MLP neurons of a small language model. Each row is named by its layer, matrix (up: input weights) and neuron, and shows model dimensions 0-127. Each number is 500 + 40 x the weight over its row's rms, rounded and kept within 0 to 999. Numbers have three digits each.
After each neuron's rows, "fires after" lists the tokens most often just before its 100 highest values on Wikipedia text that the model never trained on.

L2.up0:482516447495545557467446492500490583475561500454534498481515474495519492539521496464443520525469471474493581513538433491433483428546425427467438571539534508447466538539465467453480508468553486490526526516471529494535525520441525558451538505549476545523511579491540534495556468503543476535548593500440518543444545558456452499584506516565488481478487492462481519523458537535476530560454
fires after: " de", "ar", " re", " con", " f"

L11.up51:512510492467482478404576523520428562485602490541503518531497481423544401535465503472459546532483438528501521485460501528453466524472534542497476529519484489524519497542440553529517569539523510448511485467513481475470444498541462456498533432488538504498491594536506553543504381512497502446506492406491474510499579464496497489490567573524453516501513501479460468557513514449484450528505
fires after: " T", " A", " D", " C", " Z", " t"

L11.up487:530481506490495471555504533513514568498436481580514432472492477474428473478434478484487484533470460507458448462498527466501520451553572474538493458558559517554553564555478499600474444542491458544481462473483502545483539488563448461427498537525520486560405526546481541529539514496478496475508443456459479525491499448558484491555524474532483524554477441498439430562478545498472534564563
fires after: " M", " D", "D", " Ch", " J", " B"

L7.up489:458475544489463550440522467529468514431437517423477485504481402543444408501642472496493506489503476467509499536488456554554501517562543485563472540531490492444450463504510577502549439544441512508487444469501479562477509502513542484513529493467538491522393520504471459455497462470546503540537483480556490477484488443487471420485495450474518516503445504472481475521583565488482454455467
fires after: " l", " L", " G", " g"

L9.up430:468564512469480484467512472487523541600469517498481491506436522587459446511418449482433534485584455510484556482484492498480462545441461500578502551447506517461601482470511524485485501402514486467563489543495512490499535489542512450456486512552519525429461483499472392491476531525473488577509498568490444463511528552487495426549498549491518487554438504533486482533436512534445519490545
fires after: " D", " Col", "e", " Re", "ro"

L7.up481:512493530493523568565390466435543486529470572471558532400528502482520465486435499529460484423527515532437513534500489580506498497496543531489514417482483498543504510498551473528494502450581494479502525463517482467513488526477497515598464441533486542525532506386534534529447518471488499480507528470433511505464497497572572448497471577481543479513493496501562518541514522480523492614473
fires after: " be", " m", " Ind", " M", " s"

L7.up163:459493507542467558463451462509540473544474472450452417405518472553509500553504457495437511502564515484464445513471490538530496518476493537565561457534538447473493523495507575533528529467466476485501519526539389429482488529507524503610544462487565527491457553472526482487494493409467498547596474440532548540604490504486494463495495486467565492499508495482492534475561459477518516399498
fires after: " F", " f", " Ind", " Y", " l", " De"

L7.up401:518535572541498553499518496483587441477453470522499500575488516539491492515502500463527519452516482526465516524487548494528532463486481481543590385506487469468400503587504451528521523653505509490512568465460544468504480507546571501457460464504469469469515478447549533428426490475516513487442490539544428463486493472479453454514438454489501521470490571536546556524536460498476468458503
fires after: " d", " th", " l", " M", " w", " he"

L6.up45:491448451437413428568469522494509494474525526501487498506483521441570509514464539461458483438456489510526531515511488470493484533438471566469514418558486522433474492485436489532501482529514460538478572545489459526554436502461483485482455575564519506497517499448490553494440535493506491565531474508539546577500465378466508498452485525521478559549498406392479484501540463448486533494535
fires after: " B", "==", " b", " the", "-"

L11.up31:460560535483518539487487544472458580527570512464511519502513464364472463531537510478447511513513539549539533518499504506447470478482469496436550439527531488545468415510565525522522508562558509530459490464556488456510479473523496505470542430522501524403527492490484502473447451500446525485408446542431403449523529552477558505482494493491433461510518476562491562515459432553475457488532
fires after: "p", " re", " b", "b", " w", " cont"

L7.up51:456584507532428506580476546550507471493475477515477500527540535452546497469497552524506512448543514524508513474510532530467443498540437465460548542500520482475484504589512462508515515554522510454504595505478560476509441519541538474521451468512472488508478449482514576540402481492476498487522471484417477490479471479484533468525496473527523554416496521609524536500486532453411461418486
fires after: " th", " H", " M", " d", " Th"

L11.up8:434508514543449427539576506429516558466536522507510484510497532463453449493511492549454521534540482505469491535517515468481435462469483479524550549431458453553586391496410495527454476491484505498534439475486525500557451524552479513479508524466487527497531533490487547520499468543533502406508427499546425499495533487447485487506540484472463464533539477514510489563536490507549491449512
fires after: " |", " T", "T", "our", " t"

L6.up36:489544485509574489531476502485531534459468522550531530559529564545511437514496534538542517538554515496508554590423510455437535386489515470516432547470581476481454443521508489454543442524513486517480524518549481459572515490596488498510526509543499509525510464524555427538519540537474486529579527491494512552490525480461569415475501431508482473446526493422476483532497541463459438513533
fires after: " p", " o", " P", " comp", " he"

L7.up583:498528582540521523497523456514514490371558451524543531526504471499477467520478478528449495451543471480498470504505491523488564513495574535464532483548469457459548408472508442557446493491512490371550520525425472475532541529503532452456487459438452461424496535496521495550457556575518515492503503492490453459437519473502496463561521458482517576532479501513471528455541544507438464511427
fires after: " M", " m", "m", "em", "om", " A"

L5.up263:495533559491452497582507474576506504495499463438488485511491538469532544492561429460528482447499463503417511517442472503470457545433448460494656510476516544483500551430513545482468483434479496493537505537469491495460493508532516499537514518518467473514532544541447520551563432577535490436537447447494535484536520507457475564462494508406501454492520498598490494449436574568466481493491
fires after: " s", " comm", " S", "o", " m", " n"

L7.up101:489494528559551541563454493513502453533473458473566500467427534508556508535479490498446502499554513537457535553541489499509550442438489556484527463577534490514544502473466506522483482436500502467568520492526532473456452480566558479477473471456499549493569533448474596453497508433477520466642524533424552584509485526531469552513502555559459491531512476536562526559533430504556474520533
fires after: " m", " M", "M", "orn"

L9.up588:522525423513474494460503493419540533470503487515533450610510517458534459455587420515498499510525498514527513558508519527471475499451559535490483456517527507480542465523514478461491509530567506443592546529586501488437530500513465497481537451459486488480519444546479503518459558522458506422480573493537489506432545537473477535481478524494501366426510563461520503534527551470494522527563
fires after: " C", "il", " ", "re", " he", "e"

L2.up290:547510520508548467552604490550469509511477489475537578478464497522500457436543525466462482435552513497442552496445483440464511535540473492499479521515503442495523505522519542434506531624490498441494517521531525525488504469533461516470517540530528550516481541579439607460500407518461509456605478521480536483443474532476525555571496493488509495538515405546546492526516540493571454489552
fires after: " |", "F", " ar", " A", " e", " d"

L5.up139:455484449414549463442467504517544525487500532506486564526520460528506477460487485504499524433414465481530436538575537435475603483488606514536437512520465426569541507500509507460504547558474503500446543521510546503525534489493570511557448536494502452446483536463549497511460478485479526507492483553487541454505428490563530419542555449542585509515545440520496502507539571508555464521470
fires after: "em", " in", " M", " m", "at", "and"

L6.up537:505499485484491496542489552489535571506501508481527459515566527512553455533521523520528533577542479495533593461437469466502469517492500410520499519455446464514514537557466533502502492505481502472485490576516451568591553481498457455517469555482479493446496491537609515516494569650524490487527517495474518574527489525428488504486476556532554462457496543441461521476434513545479549521510
fires after: " a", "re", " w", " s", "ro"

L9.up547:512528560510442461466509527513503554507438434525473522529466442549529477528560409524529505513510472497420528493394473506514522482502547509436564504458454495484489530477479481450508518484495530494505535486518537529577521513545513487585489435541479507473488489486439557552498558513528501484527586431437518526491539513434435487447568520518550509526483469535499501484509515433517519540573
fires after: " M", " m", " T", " 4"

L11.up604:571551523523471436478477534531459490481526509524481538494524489475486445495503585535504530464469417510438519457479497568485591503539576448515504518433521444528541497542469492546522510496589488550530522530466569494531478488508489530492475560495518481474437549580466545474627496434586474522524451468565505571526475523524472513485515589500490574492505472464456420562486528593527572511496
fires after: " L", " d", " D", "ar", "er", " l"

L10.up411:532450409462446463516535498556545435377413521504524561488499483497567471464526531493538470529561520482493567524474482495522535550391443470543448512513536495491458463523459539536471510523448498493506481516538485466514491518493398475525487394478500489454497472437584477452504523442495509565505477584495510546506500453488511520472527517469432537509492547462502494520526475532497528451520
fires after: " M", "f", ".", " m", " |", " W"

L10.up69:513502461487505489514530566534531434458445461498545570455541434536492471471460503523520521501486538535481515495554491540512462578386448552582594485448523463525526467550443560448457492476526482505427481574458552449554455527557524535575519458493516517466474481431526504526536471560487504547487462498478512528501499541496499555495509528492452498540506471516476499466541464560564549462525
fires after: " m", " M", " f", "ag", "em", " F"

L6.up482:537482488474476468527537532501535508421510530555498478515520498443485536483543530519415478474490524503469558490468500498514508597543522436504486476503538620530527481441487485467492547487525521466510525456473532486468491512486513490556494543456535565519494585485478484446468521481509486496525488521499524488437562443428475578423504449538462516476468498533410443510554487458470459484589
fires after: " f", "amil", "f", " which"

L7.up444:447487531448493517495406484443539531427493457479579572433474507507512441550531522480520502453510533500436490493551498545477529504540573486540479504482459564503550454493526488500501481507518510445534569547497563530489510530524558461462531461497447502491478491439487513579468472504510504496611498477370487493465458498514543482475510503501489490497478521537465537560492531460561526508471
fires after: " H", " h", " m", " M", "s", "ot"

L2.up65:433506497453502583520585461477436537436469505482493515446577539494533468533495497469571531552545467498447570448490494544440515497446524520525426482487519472467455594527525430517500478440502465470534465540540556490478509515552491516490565465527493453487462522519530477546478498475511467532511515452478496509510577604440621522455550532514492515466473556463455527509511527451549527492508
fires after: " in", " A", " pro", " (", "e"

L10.up534:506494504448424490483570467527567505531516511515543517507482472486507581442499466526439503451490495510445518512493557495454452582502521520478481513442517482522481486535492479599459523502462497421485535577515417451436478534478453409516480559495502487473531549447537426576522498534537514498545475579482548530501489559495521561483536536495524555462508513486454498512529516497611445486488
fires after: "c", " c", " m", "f", " h", "l"

L10.up368:472446417477450504494552506578507495577551472459510524542449521433501578484422457455376496534523560530527527464462561475451523509479495528479436569472487464480465486591447506597470505505476513515504397503475502512512506505499456439499463523554494468476498537440526481471509530559500492531401523524463482479497520478518433509448459537504495564481519512546540501446527532453472509404467
fires after: " comp", " re", " m", "m", "f", " al"

L6.up239:481551521509496503540555509499492495448512508467446523435523433485467399468556454482549538500525513508509554430487519544558566520437524430484544468490505528517569418467507567510432473505552506485507497491506449526535524497542507517486534454501480467521531528549630440488479512488498505417543431516496570519491510492410532548447493584527550417506513530440529483461494482520533618563490
fires after: " a", " o", " O", "re", " U"

L9.up622:477480459473410535473521548522537458481524488480495517520453507538522447521481476531479477568543496477502464496430488496478536484493389569494525466462405485546503513504517487513522506446517506488600465545514541500525551503511463417560534539554489538481438507449435472455535553576516496479569551421525513481471557480491471576560515465514473516509486491524510506588433544477512508474505
fires after: " C", " M", "e", "iv", " c"

L11.up542:430547472560508419529492452437568449543470448450458530494546494501457518486548524511446507547507491514494530576575532522441602432544522506490412504438477443527531473461552500473510509513551500584500550437486463522533491491541504569461464506567491517506475472515500504461490457439506515467450472498562451517522422474459550480456519520466452398546558545472501504525416417566481526470555
fires after: " re", " se", "t", " st", " Re", "ack"

L7.up556:492458510548509549543414497544523554517507473452556494456504472533571530514358486470526515541528466503498460510543559486527467485439453615445485413467538523522543471480486505480503487485475493577499546530485517444523527504508574525544494545520496532501540493499464515513533463489414520550494531466500519621571481591523466502483468487475486482539464490555515496526478546434435521565516
fires after: " A", "-", " year", " M", "d", " C"

L11.up204:486502471560417555477510500511508488473425508481516469467535488543494428507466505526467514500536393500500519499513430500464551562533561490601526484444471544466487524520444536483519484541530506543503460544531502486497551517551521433491519553439537513568517528489493550519518534438551477536545530498581541570471468434518512505494464475507541545378521469527546428467443520503480567504521
fires after: "ar", " d", "a", "ol", "l", "r"

L10.up343:502400504453463489546538509499519494473507490512484542481470501547530496436446478471405498532505532532471477563503493487472449542455571477461497536472464431483505522635455475461484559540528483449510436555438560489554573490525458474564485502522508524498533516473448440461517533429571494501507449543548442521548503513406492492500479499460485518575529459555502436484478528563476504415435
fires after: " |", " in", " res", " comp", " con"

L9.up348:506425487488470493477560523547508481530510486451514539495466510456533462440473487474587519495421512492478490442527494577446536515473520545506461456448476493461568507562612506490489487461460507492485532561540461570432494525464516466416543609436479543514476433544511515476525524423466503546466505474535543557455475507512455591519489538467474458554512544476529534518520594498505497552503
fires after: " ", " H", "s", "th", "vi", " h"

L10.up559:461512450477449525523495540475494538579479546508454509557488615453464537499405492469495505540496427511509507488497472446548466498528503434542496555478472481504565518525470498520477428527509513500514538428444569475534566488521558547469477479469506526515556518442455599478441509514547507515430508507517420524541463456469477535485454530565489476491462419531563471440566426503504548464527
fires after: "om", "an", "art", "on", "os", " N"

L5.up103:506471475414443537489474433523516414549525521448540483579440549557497478531510487503469513483422477479460519505514491484498471505422523496570462479523523534519530464477520575476552459536569498490514581589498475456475501472464508430511497572512496577565512551424459421565551385530497493533530477457470486471447541483554481521516522503513553580467528519512537494472505538524451521509432
fires after: " off", "p", " M", " W", " s", " J"

L10.up261:461531496439498541568531479529486579587490464558452490539508579530422514461494461472441514522506492502533426495522487475494482518451554483495508527496454471476504542497474540544474480427572489487532443466481525464474511481443549438530481497516543512538466482472495506532483484552459500415519546516489442482526451534432542531530425520512486473553524375562496473431502546456543517512530
fires after: "an", "a", "al", "on", "in"

L5.up431:519523504490470498456476518462458465456533459428484464545534467528479506513486502453512527542525492457473491464526505525519501462488509503542594468454521479391527506474481536423543525544474513499486474485572478516571548502503513513536461473486475544535550653492487452511534537484515503466570501408524457576488500524527543510494498474540443452477529482452450451461524533460507438529585
fires after: " s", " res", " c", " C", "ic", " M"

L11.up95:508492470499542578524480490506505465543549495502489529489482457514472517512473580513549501437480446505476497494497554508511476501589562513616463437469467572548470497493448518435533537477538480488480487563497531531435504504463477515504545536505544463594498550471467534461513527457548488489542461512456603490560520456487472494516443481556484541499490474574510523429502558589505599547410
fires after: "ar", "ur", "l", "j", "el", "f"

L11.up596:426476528482529480457504515526481494446508468504523468515432483453494519507454494532478527491444481540483461492487578498515537491552512489473611527459505475546526461563535430578479477509462468501595496484566526500524502497533532507455472466493490525477488470484593552501498501520484497509467401475481476575458378443524553512525467543524407429546501503445474505544501527549512491507519
fires after: " B", " p", " S", " of", " A", " M"

L5.up125:489439503560457480454476514523453465515545417461524481480484489529448457540554456467529495554461468469490591463499505504474501448545477465513616476544481476511448529508479536478478517572491505583519411484602528515551508517516516471497527400474458566504511471493532408482507479518541502508545537480549418517546517500449524483501496493536447482438502463580507509552476491511500513457517
fires after: " f", " F", " G", "9", "0"

L10.up347:589471525568513542516471592461491516544489527451530472525516521506483444523519527459507511505492480478504534485456530519494511451608467528472494451564524504501424432455477527463545531548526514494526424436601478588436468482484513491481523522508482485525458538513521453493480421457508498506479493435457416567478544433501524510519525491470485446509516550478484532498458526457472480512570
fires after: "3", "8", "4", "5", "0", "9"

L7.up278:510469524479509483516452519516473516502481477490558559505494437514532472541469472497506502484484490501474545472546482528486538500510561559501467450530487504466616471441460414509496532480459503466498528468497591474574590490557536498458565446504481539486521576509434471534489494530477498505536527459460429520474468462510483592494490438484527441474487459519489444563457594449522535584556
fires after: " M", " C", " st", " H", " m"

L7.up535:503488499498512474488483459548459415462479492512478531495475476514533469546522445399487484418478505497439479488560466503547511498474651490558446470465461582488497518451558562492541500480513457459510461449473443494530482507536496431437479424474521532467481471450520445496446472434490496515504478469524473491477465502372509478488529483489558533513513561416436453468535569515488490525502
fires after: "\n", " M", " p", " Sc", " T"

L9.up246:487485511544561503495544500502495560493511446489540448483462455569467501465466535516466487470562456502550532470533507491582501499435522526542439504456485488548535451512500527501461491479439486532489562487482527468459558515522523525449499553489488522480488443549497468508394586522429489541571444477512515535538463579517535455540464502506457484392529451570500551503543574533448548487532
fires after: " M", " Col", " A", " H", "W", " F"

L2.up108:475561562522425407487538493501491488503474500445454474505470456518508490490425507482435484433417580488436473470501505528457479481540492493540489554438439523563525460460521527479497537475508516492498507394528486558559513463453526464507516396497498537544467465475523485546545561453450503385540527503509540457537508407515487535494475539490501546575502491521491511481471485495495522550503
fires after: "f", "i", "iv", "is", "og", "r"

L2.up72:489511471484447531498411397519534510491439438514464543463547487438581463508415496460497553481527453488509543485450504552459506460428545493493443531516526440482477478525479504527488424432541453512479504483532527478472451527503523528508538448511475515491547549479596448505534496455534506462475462515563535583493583522460450584569517570516421459456504516485501520511481507473524535493445
fires after: " de", " in", " pro", " con", " re"

L5.up44:497409533462464530553562474539516483534527517509555496617458470516464433473491436484566504530480490479447526559413518556495507469530486509574474448559495496470405495513497531499549482511464516570514475559494476480512551485487486456545426491513512524552475450518485528589584477485463509451550564447523527507480545558507478438468433453508447559494453513524473494481503537460454532374526
fires after: " off", "ab", "it", "ff", "u", "p"

L11.up137:498533476572476560509488441484562423553497499439500494492538521505612508479506490510507492499560425511448554500457539499453529549485426484540500523403483491498489462508467544516483517566560499510514572509473459476506453491504468518468486533562503432475494551507566462508504512392507490441540510495530504572489490492476443506436471519465553490489520605487441510472501491452529521437501
fires after: " t", "t", " T", " b", "r", "it"

L5.up320:473481557501439514429481478492496522538490452510467530508521488528534434493499459480516522462475534496518442588463516511494552488534583524474451509519526461516546555551523605479476544497497506499530429501610469488516553509503584483402544439495508443455514414551497441458542487467534496476482491487544520467430504478481451497553461447498500506536479440478543496628497593505517535512558
fires after: "oot", "B", " h", " ", " B", "et"

L9.up330:371550543496467472518471493517468468540434588544484506474514512474461469504449524519483481473524521534469496505532514464567474527472545439508456480522460453499519500475498539470517519526534504402555539398442463522479551511531475527517500517523517479475486401506613469556534536458452488554540485517476454506478511529561506558447472465525519454447482513507509474528509514528469468433507
fires after: "iv", " v", "om", "l", "er"

L6.up533:557552483598498523524531582517467477475486539506484498562507554551459489455459502463466475557507447483559510481471500506540447429509477460478436492535483522575592426567500556450476509486558509529593538443451533522490545517515564515526516488527456476476481547516498449561548428489425500498496480547464503462498506574544435490498488456521521520532552545474476515539466599497386484558570
fires after: " pro", " ex", "c", "cc", "p", "at"

L2.up370:544487409465534507545469434507505408508483525594517534529571462479487511511594513430528481523560471503502496498415531412507531533538480442510493526510560456488454457545481503466487496531520477504456434525556513482430452533550475515528509608485529523494556526555559549543460471517539506522488507523527536565469527583501477505555496501463523453452486467483518473456483520460544436527528
fires after: "ar", " A", "y", " R", "ord", " ar"

L6.up88:547597581530487578489528537520510520524548491497437512523485509504529505497487437471480524513562428522516452488480479487478512442557580425456483527478411509487439454487533471493513485513590490534513501456521416501505565490515512539582516485589478454593500517469478450512492440492503514515476495505436525461546523505465538458414470545482603462450505550466496486409490545541490484530546
fires after: " c", " ex", "c", " des", "rough", " le"

L6.up286:574499454465444543611520443511541540588457453476529438497576484527496503491521516515459505494509499518483475462513534528569385567538523444515495539483469472488504578531472489505523494451480485512507478481493480550646424515450512482445470533499493474450502516478543481503459554540473484501509543476589430603526487498458522471556509510521430441441508525490533538569462489507537469465494
fires after: "\n", " h", "h", " he"

L10.up128:559501517515392417509548548511558487577505571451467574479535487543463476504474565503552492494487483494456508488487497564505489558505491504636492469485509476499485547533507521529462492560434502482489488499543473431491366541481514448546466470468546510466572517519612480470511529498505489490459492503477502555471483433496449550513510483500488586525486504505503527433483462522539506413506
fires after: " |", "ball", " play", "s", " m", " c"

L5.up214:481486534485519474571476475551509517403408493480457567498521513484546420550509448429579499508401436488532533537506507503533446497443532488517564532483484484513497588481480625490512523490543498442521543450511542536454491479560493488535527534476478449556478479488529485476517517550479522471510459478480437497549512493579540461488564459520570471537503494500520505496462601497533439522419
fires after: " m", " 6", "0", " M", " n", " comm"

L11.up355:423562474526479517535506483500531485541478489504406505526545537444491475473557491531408494525528510511522493521515526497455492435470459518475511529541509455561522539492506543567461474489487514497518515477484398452481413499625470520501508467515501470509492532542566474463442415415443513527475532399560442522456506545473492617461504424501556425496496480485469567529513435511507457460546
fires after: " |", " Re", "R", " re", " w", "et"

L9.up260:523521485493479488438511492449500496508517426517469593504421482508549429462415422492535526484544472531484520473468468504525552476447490543490508480446410489472522430495506510467521437494504467472522483508559454482477499485497508448559532481473509583448522478569484451501486589564500492488497522456456507474416559504516509483520455494489486503533440518552488531620531543467478498477528
fires after: " |", "g", "e"

L9.up576:490529545455450440550492520541492472602500494442482523506493486496500523555487405538521528495519484512533521467501532526506585496461528525518517504487465474479554568487517475548521531455433492477518534462395477538459533501533474525549480551485510470533452546514585441448491580477521519628447502582481495478497475454551442543500491493434579547490485506452541556560501467551439545470558
fires after: " ch", "l", " d", " D", "iv"

L5.up198:508522471487437556462458468444482456468508492477489625480559531406535459526473461487527512514453544518525480540532498540512502483475542483478501512505457357452438616544470574438484524502454525431455477465539506433506541493531490487468534453513548453529488458517482488486504551483500493450532497465478455527403464513495467499530473472502443580492442533485513478549510586519509451476562
fires after: " for", " A", " N", " E", "N", "um"

L6.up86:483510562520486448435504503499475550466479459545500492500472471500484477513512505531402526552506520475473481452568526554541495552541506440454490473449515501572554453438514558525466540537515511436475519435520482591522488483545524456486513425504481511531524528584588453448476506566468500458537517438518499434481494476453425552506465521462479452452487597548475448459563488569471518452562
fires after: "f", "an", " w", " f", "c", "is"

L6.up144:399477459485598519516537560496532495506435536506469542442493441492490493522596525530531482533498543532502523595503500507523456493447494451539504493539545506466576389514505489406505487484528502461489516463480538528454481487543547516423549440532488462459529535534555504505455519481488498480480468433523508471516516441454473474490481527504423452545523477460463442576465496457545529521438
fires after: "\n", ".", "==", "===", "ed"

L10.up437:452503495446444415493559441565469459519487472532462482461479571480537506526514470520501532493544517511557462488454520510489496546444582511487443508463473493479483490517443501540485533494472508528496436607444560493517490509486532503528516500534518502483490492494527471428500506607473499528398550480515541483442536540420442488523471502507451632530455496560489522475499414490495521426488
fires after: " comp", " f", " re", " pl", "pl", " pre"

L10.up123:575481500575492469413532564499494498513528541436525486582540521436498517512454485438527519534461434501444551472475521486538503395547455520536504488544491492498448556490473491467507491569564490450535478409506524556476537502507505538408457476552484499525548563452470517481489429491470492495541505374497485567521541429572539545458501548458484455426536495487495526459538519431423495465527
fires after: "0", "5", "4", " 4", " 2", " 3"

L6.up202:541609517524519447494525527510518544500425477563488466523553437561408465525475484496476500544540507514491571500546529497578535514495562469503497494538513479477535398457462469417487441490571508509576558473533455496458470505518531572483573574566509479531542522542516469455438483469507492456506561435576536462474507495517486434473530448541482463472496505535525455463451534458489476503525
fires after: " p", " G", " P", " w", " W"

L6.up324:554454441555544507508507519471543491539535478489439481512507528507456533442450565491479542539512427472446478551498488478514478481541454506566504478487537493491503561548498446518541471559537492524442502574567453518627475507514491411475440522480510495555579449477446480584554542509477488523525539498441517544495493448433541525537441563470474453394501538464504503531515483571507484556477
fires after: "\n", " E", " he", " o"

L7.up196:439484529540487538401506500479487483538438546547432421455468466610536539519512492490470511424532458487533435441481494538488499493558462494509508420473547457511440557511508534474517473657539502523564438462515445489513481482505486491489550531500481532527446448528526470548463535471493508482471463490550545485544539457498478500525493430455455445560510499473517463479545550532484556383494
fires after: " L", " f", " l", "L", " Q"

L6.up207:476464498473475434491496576514489477506489439515458516473447507482524505460524424465475492483516511473571577535525521507529506536467496546432561404521571470502593449481486441453500480598579500537522580484501448520496435507488526535513505448548496485505520517583463533475477491428470480539491497527482559482465504441491423507517468468516547540466491510561544468525530531438443477563561
fires after: " S", " D", " (", " B", "-", " N"

L7.up605:523478552496456528492540490560513469469438532476465479469564453544512512475478496439479480475527476495496450453487502526493484508506539522517509399456491477466478417418493510527497536564534489422501533433463526484492465504530523492539497468500494543488482530441540516486524522498451512536457478464507415505463561479406534430512422446448518537527510511464487503514479556455468455497526
fires after: " r", " R", " H", " M", " l"

L11.up526:511643566591472494572489481517506522506467489544520490528533553433494476508490490533501475541501454508504445512542480452474460497485475543497565512515472504507511516521514489501463504521545493538560518508544354476423408521528541448459568557493513532468507522543576506469542482430498482474497580519489465605454494515501467542461486500463474518464515512559504577516457496428528474527476
fires after: " t", " T", " w", " v", " p", "T"

L5.up572:549450461509563558504453485512477423529485517515515564495473557439511485479513507486441506429458489517549502502511474505550432509378469501559450450531493482570466508530493578510513478512518488456482567497464505543419404512387494538529530543544501489493481523427524461551533455486491486553485491503480474487537464463583536429504570458513552528442524484503501528479521500531423546552407
fires after: " m", " s", " S", "M", " K", " W"

L5.up623:491445502459449458497367464462539436489469567455525486475502538519523542545486502477518506546519482492533515525550535453519468480547589417542530465497474442502530553438524519466466506505414507485454556425545560483499499473602552455447489446475528573510492510520486426488440460488487503537585489457449465559442501493508521557503472462512539444482451532525530492496514484600487529486457
fires after: " M", " W", "at", "em", " C", " m"

L7.up626:566438512411483523514582529486479492530587521490520581527505458520461463522466513519538514550461470496512548516467477477503490498446488498544460499495490414519477480447461465419519581535464514503487535431472450489531473516503523454478494501501475424492468481500581470468523469536522489470363499512580440477435420421450504504521517537426547497482511552398470501464516554516457471536489
fires after: " ", " E", " sy", " T", " N", " Sc"

L7.up325:577483462459463532461552509477518527487498543519472482455514480545532547526444500463485511491539485507492476472467515472480496449424467515560479399496548421537369533478469521481503571552525513532490495442456443460474465496487485514509484519499491471447554511494538565423567511498478518546434508490542460517558551459520429475567439488471564471529494529498486544495458404508493480452520
fires after: " T", " S", " N", " M", " an", "N"

L7.up507:491447523518485523512448538478486482569484483524530458500476474500510629555511528473469485514445448495486494467511531450501477553513555572513470456486468545552389510510458537431521522576481472465549519471547488471508513534556528482579543528510498532516518517443521511420467474472523517505508469480516596503559497487420498538447525563481490418501462472391496524550498413511447552501497
fires after: " g", " G", " J", " s", " l", " L"

L10.up289:491511525480446577535442557516468553563482494436535500482519485547503467444501451485511484480479563513478498516530509504449465553543514467463509513480539528500505462505463521522460489475481545412507513517507500511503494488553426525496468563517487473493489492437520465425535503579566492476494441554527505536491480538528526562513567467437429478519530509513479444449536490570583469528652
fires after: " M", " m", "w", " w", "k", "f"

L7.up267:438447505437594417442523467555509483472463443519524563452480414617513467506570474418489492503461582452540479500556504483536515490520493458497491519448476556484550395434521422529465530509445479501565500508502465512493528524501469491396551480460510502414478548492510524461484505503493547545570501490512463495521512439454561457475495473490449538461501548540490474505527505469449446457465
fires after: "-", "==", "|", " p", "\n"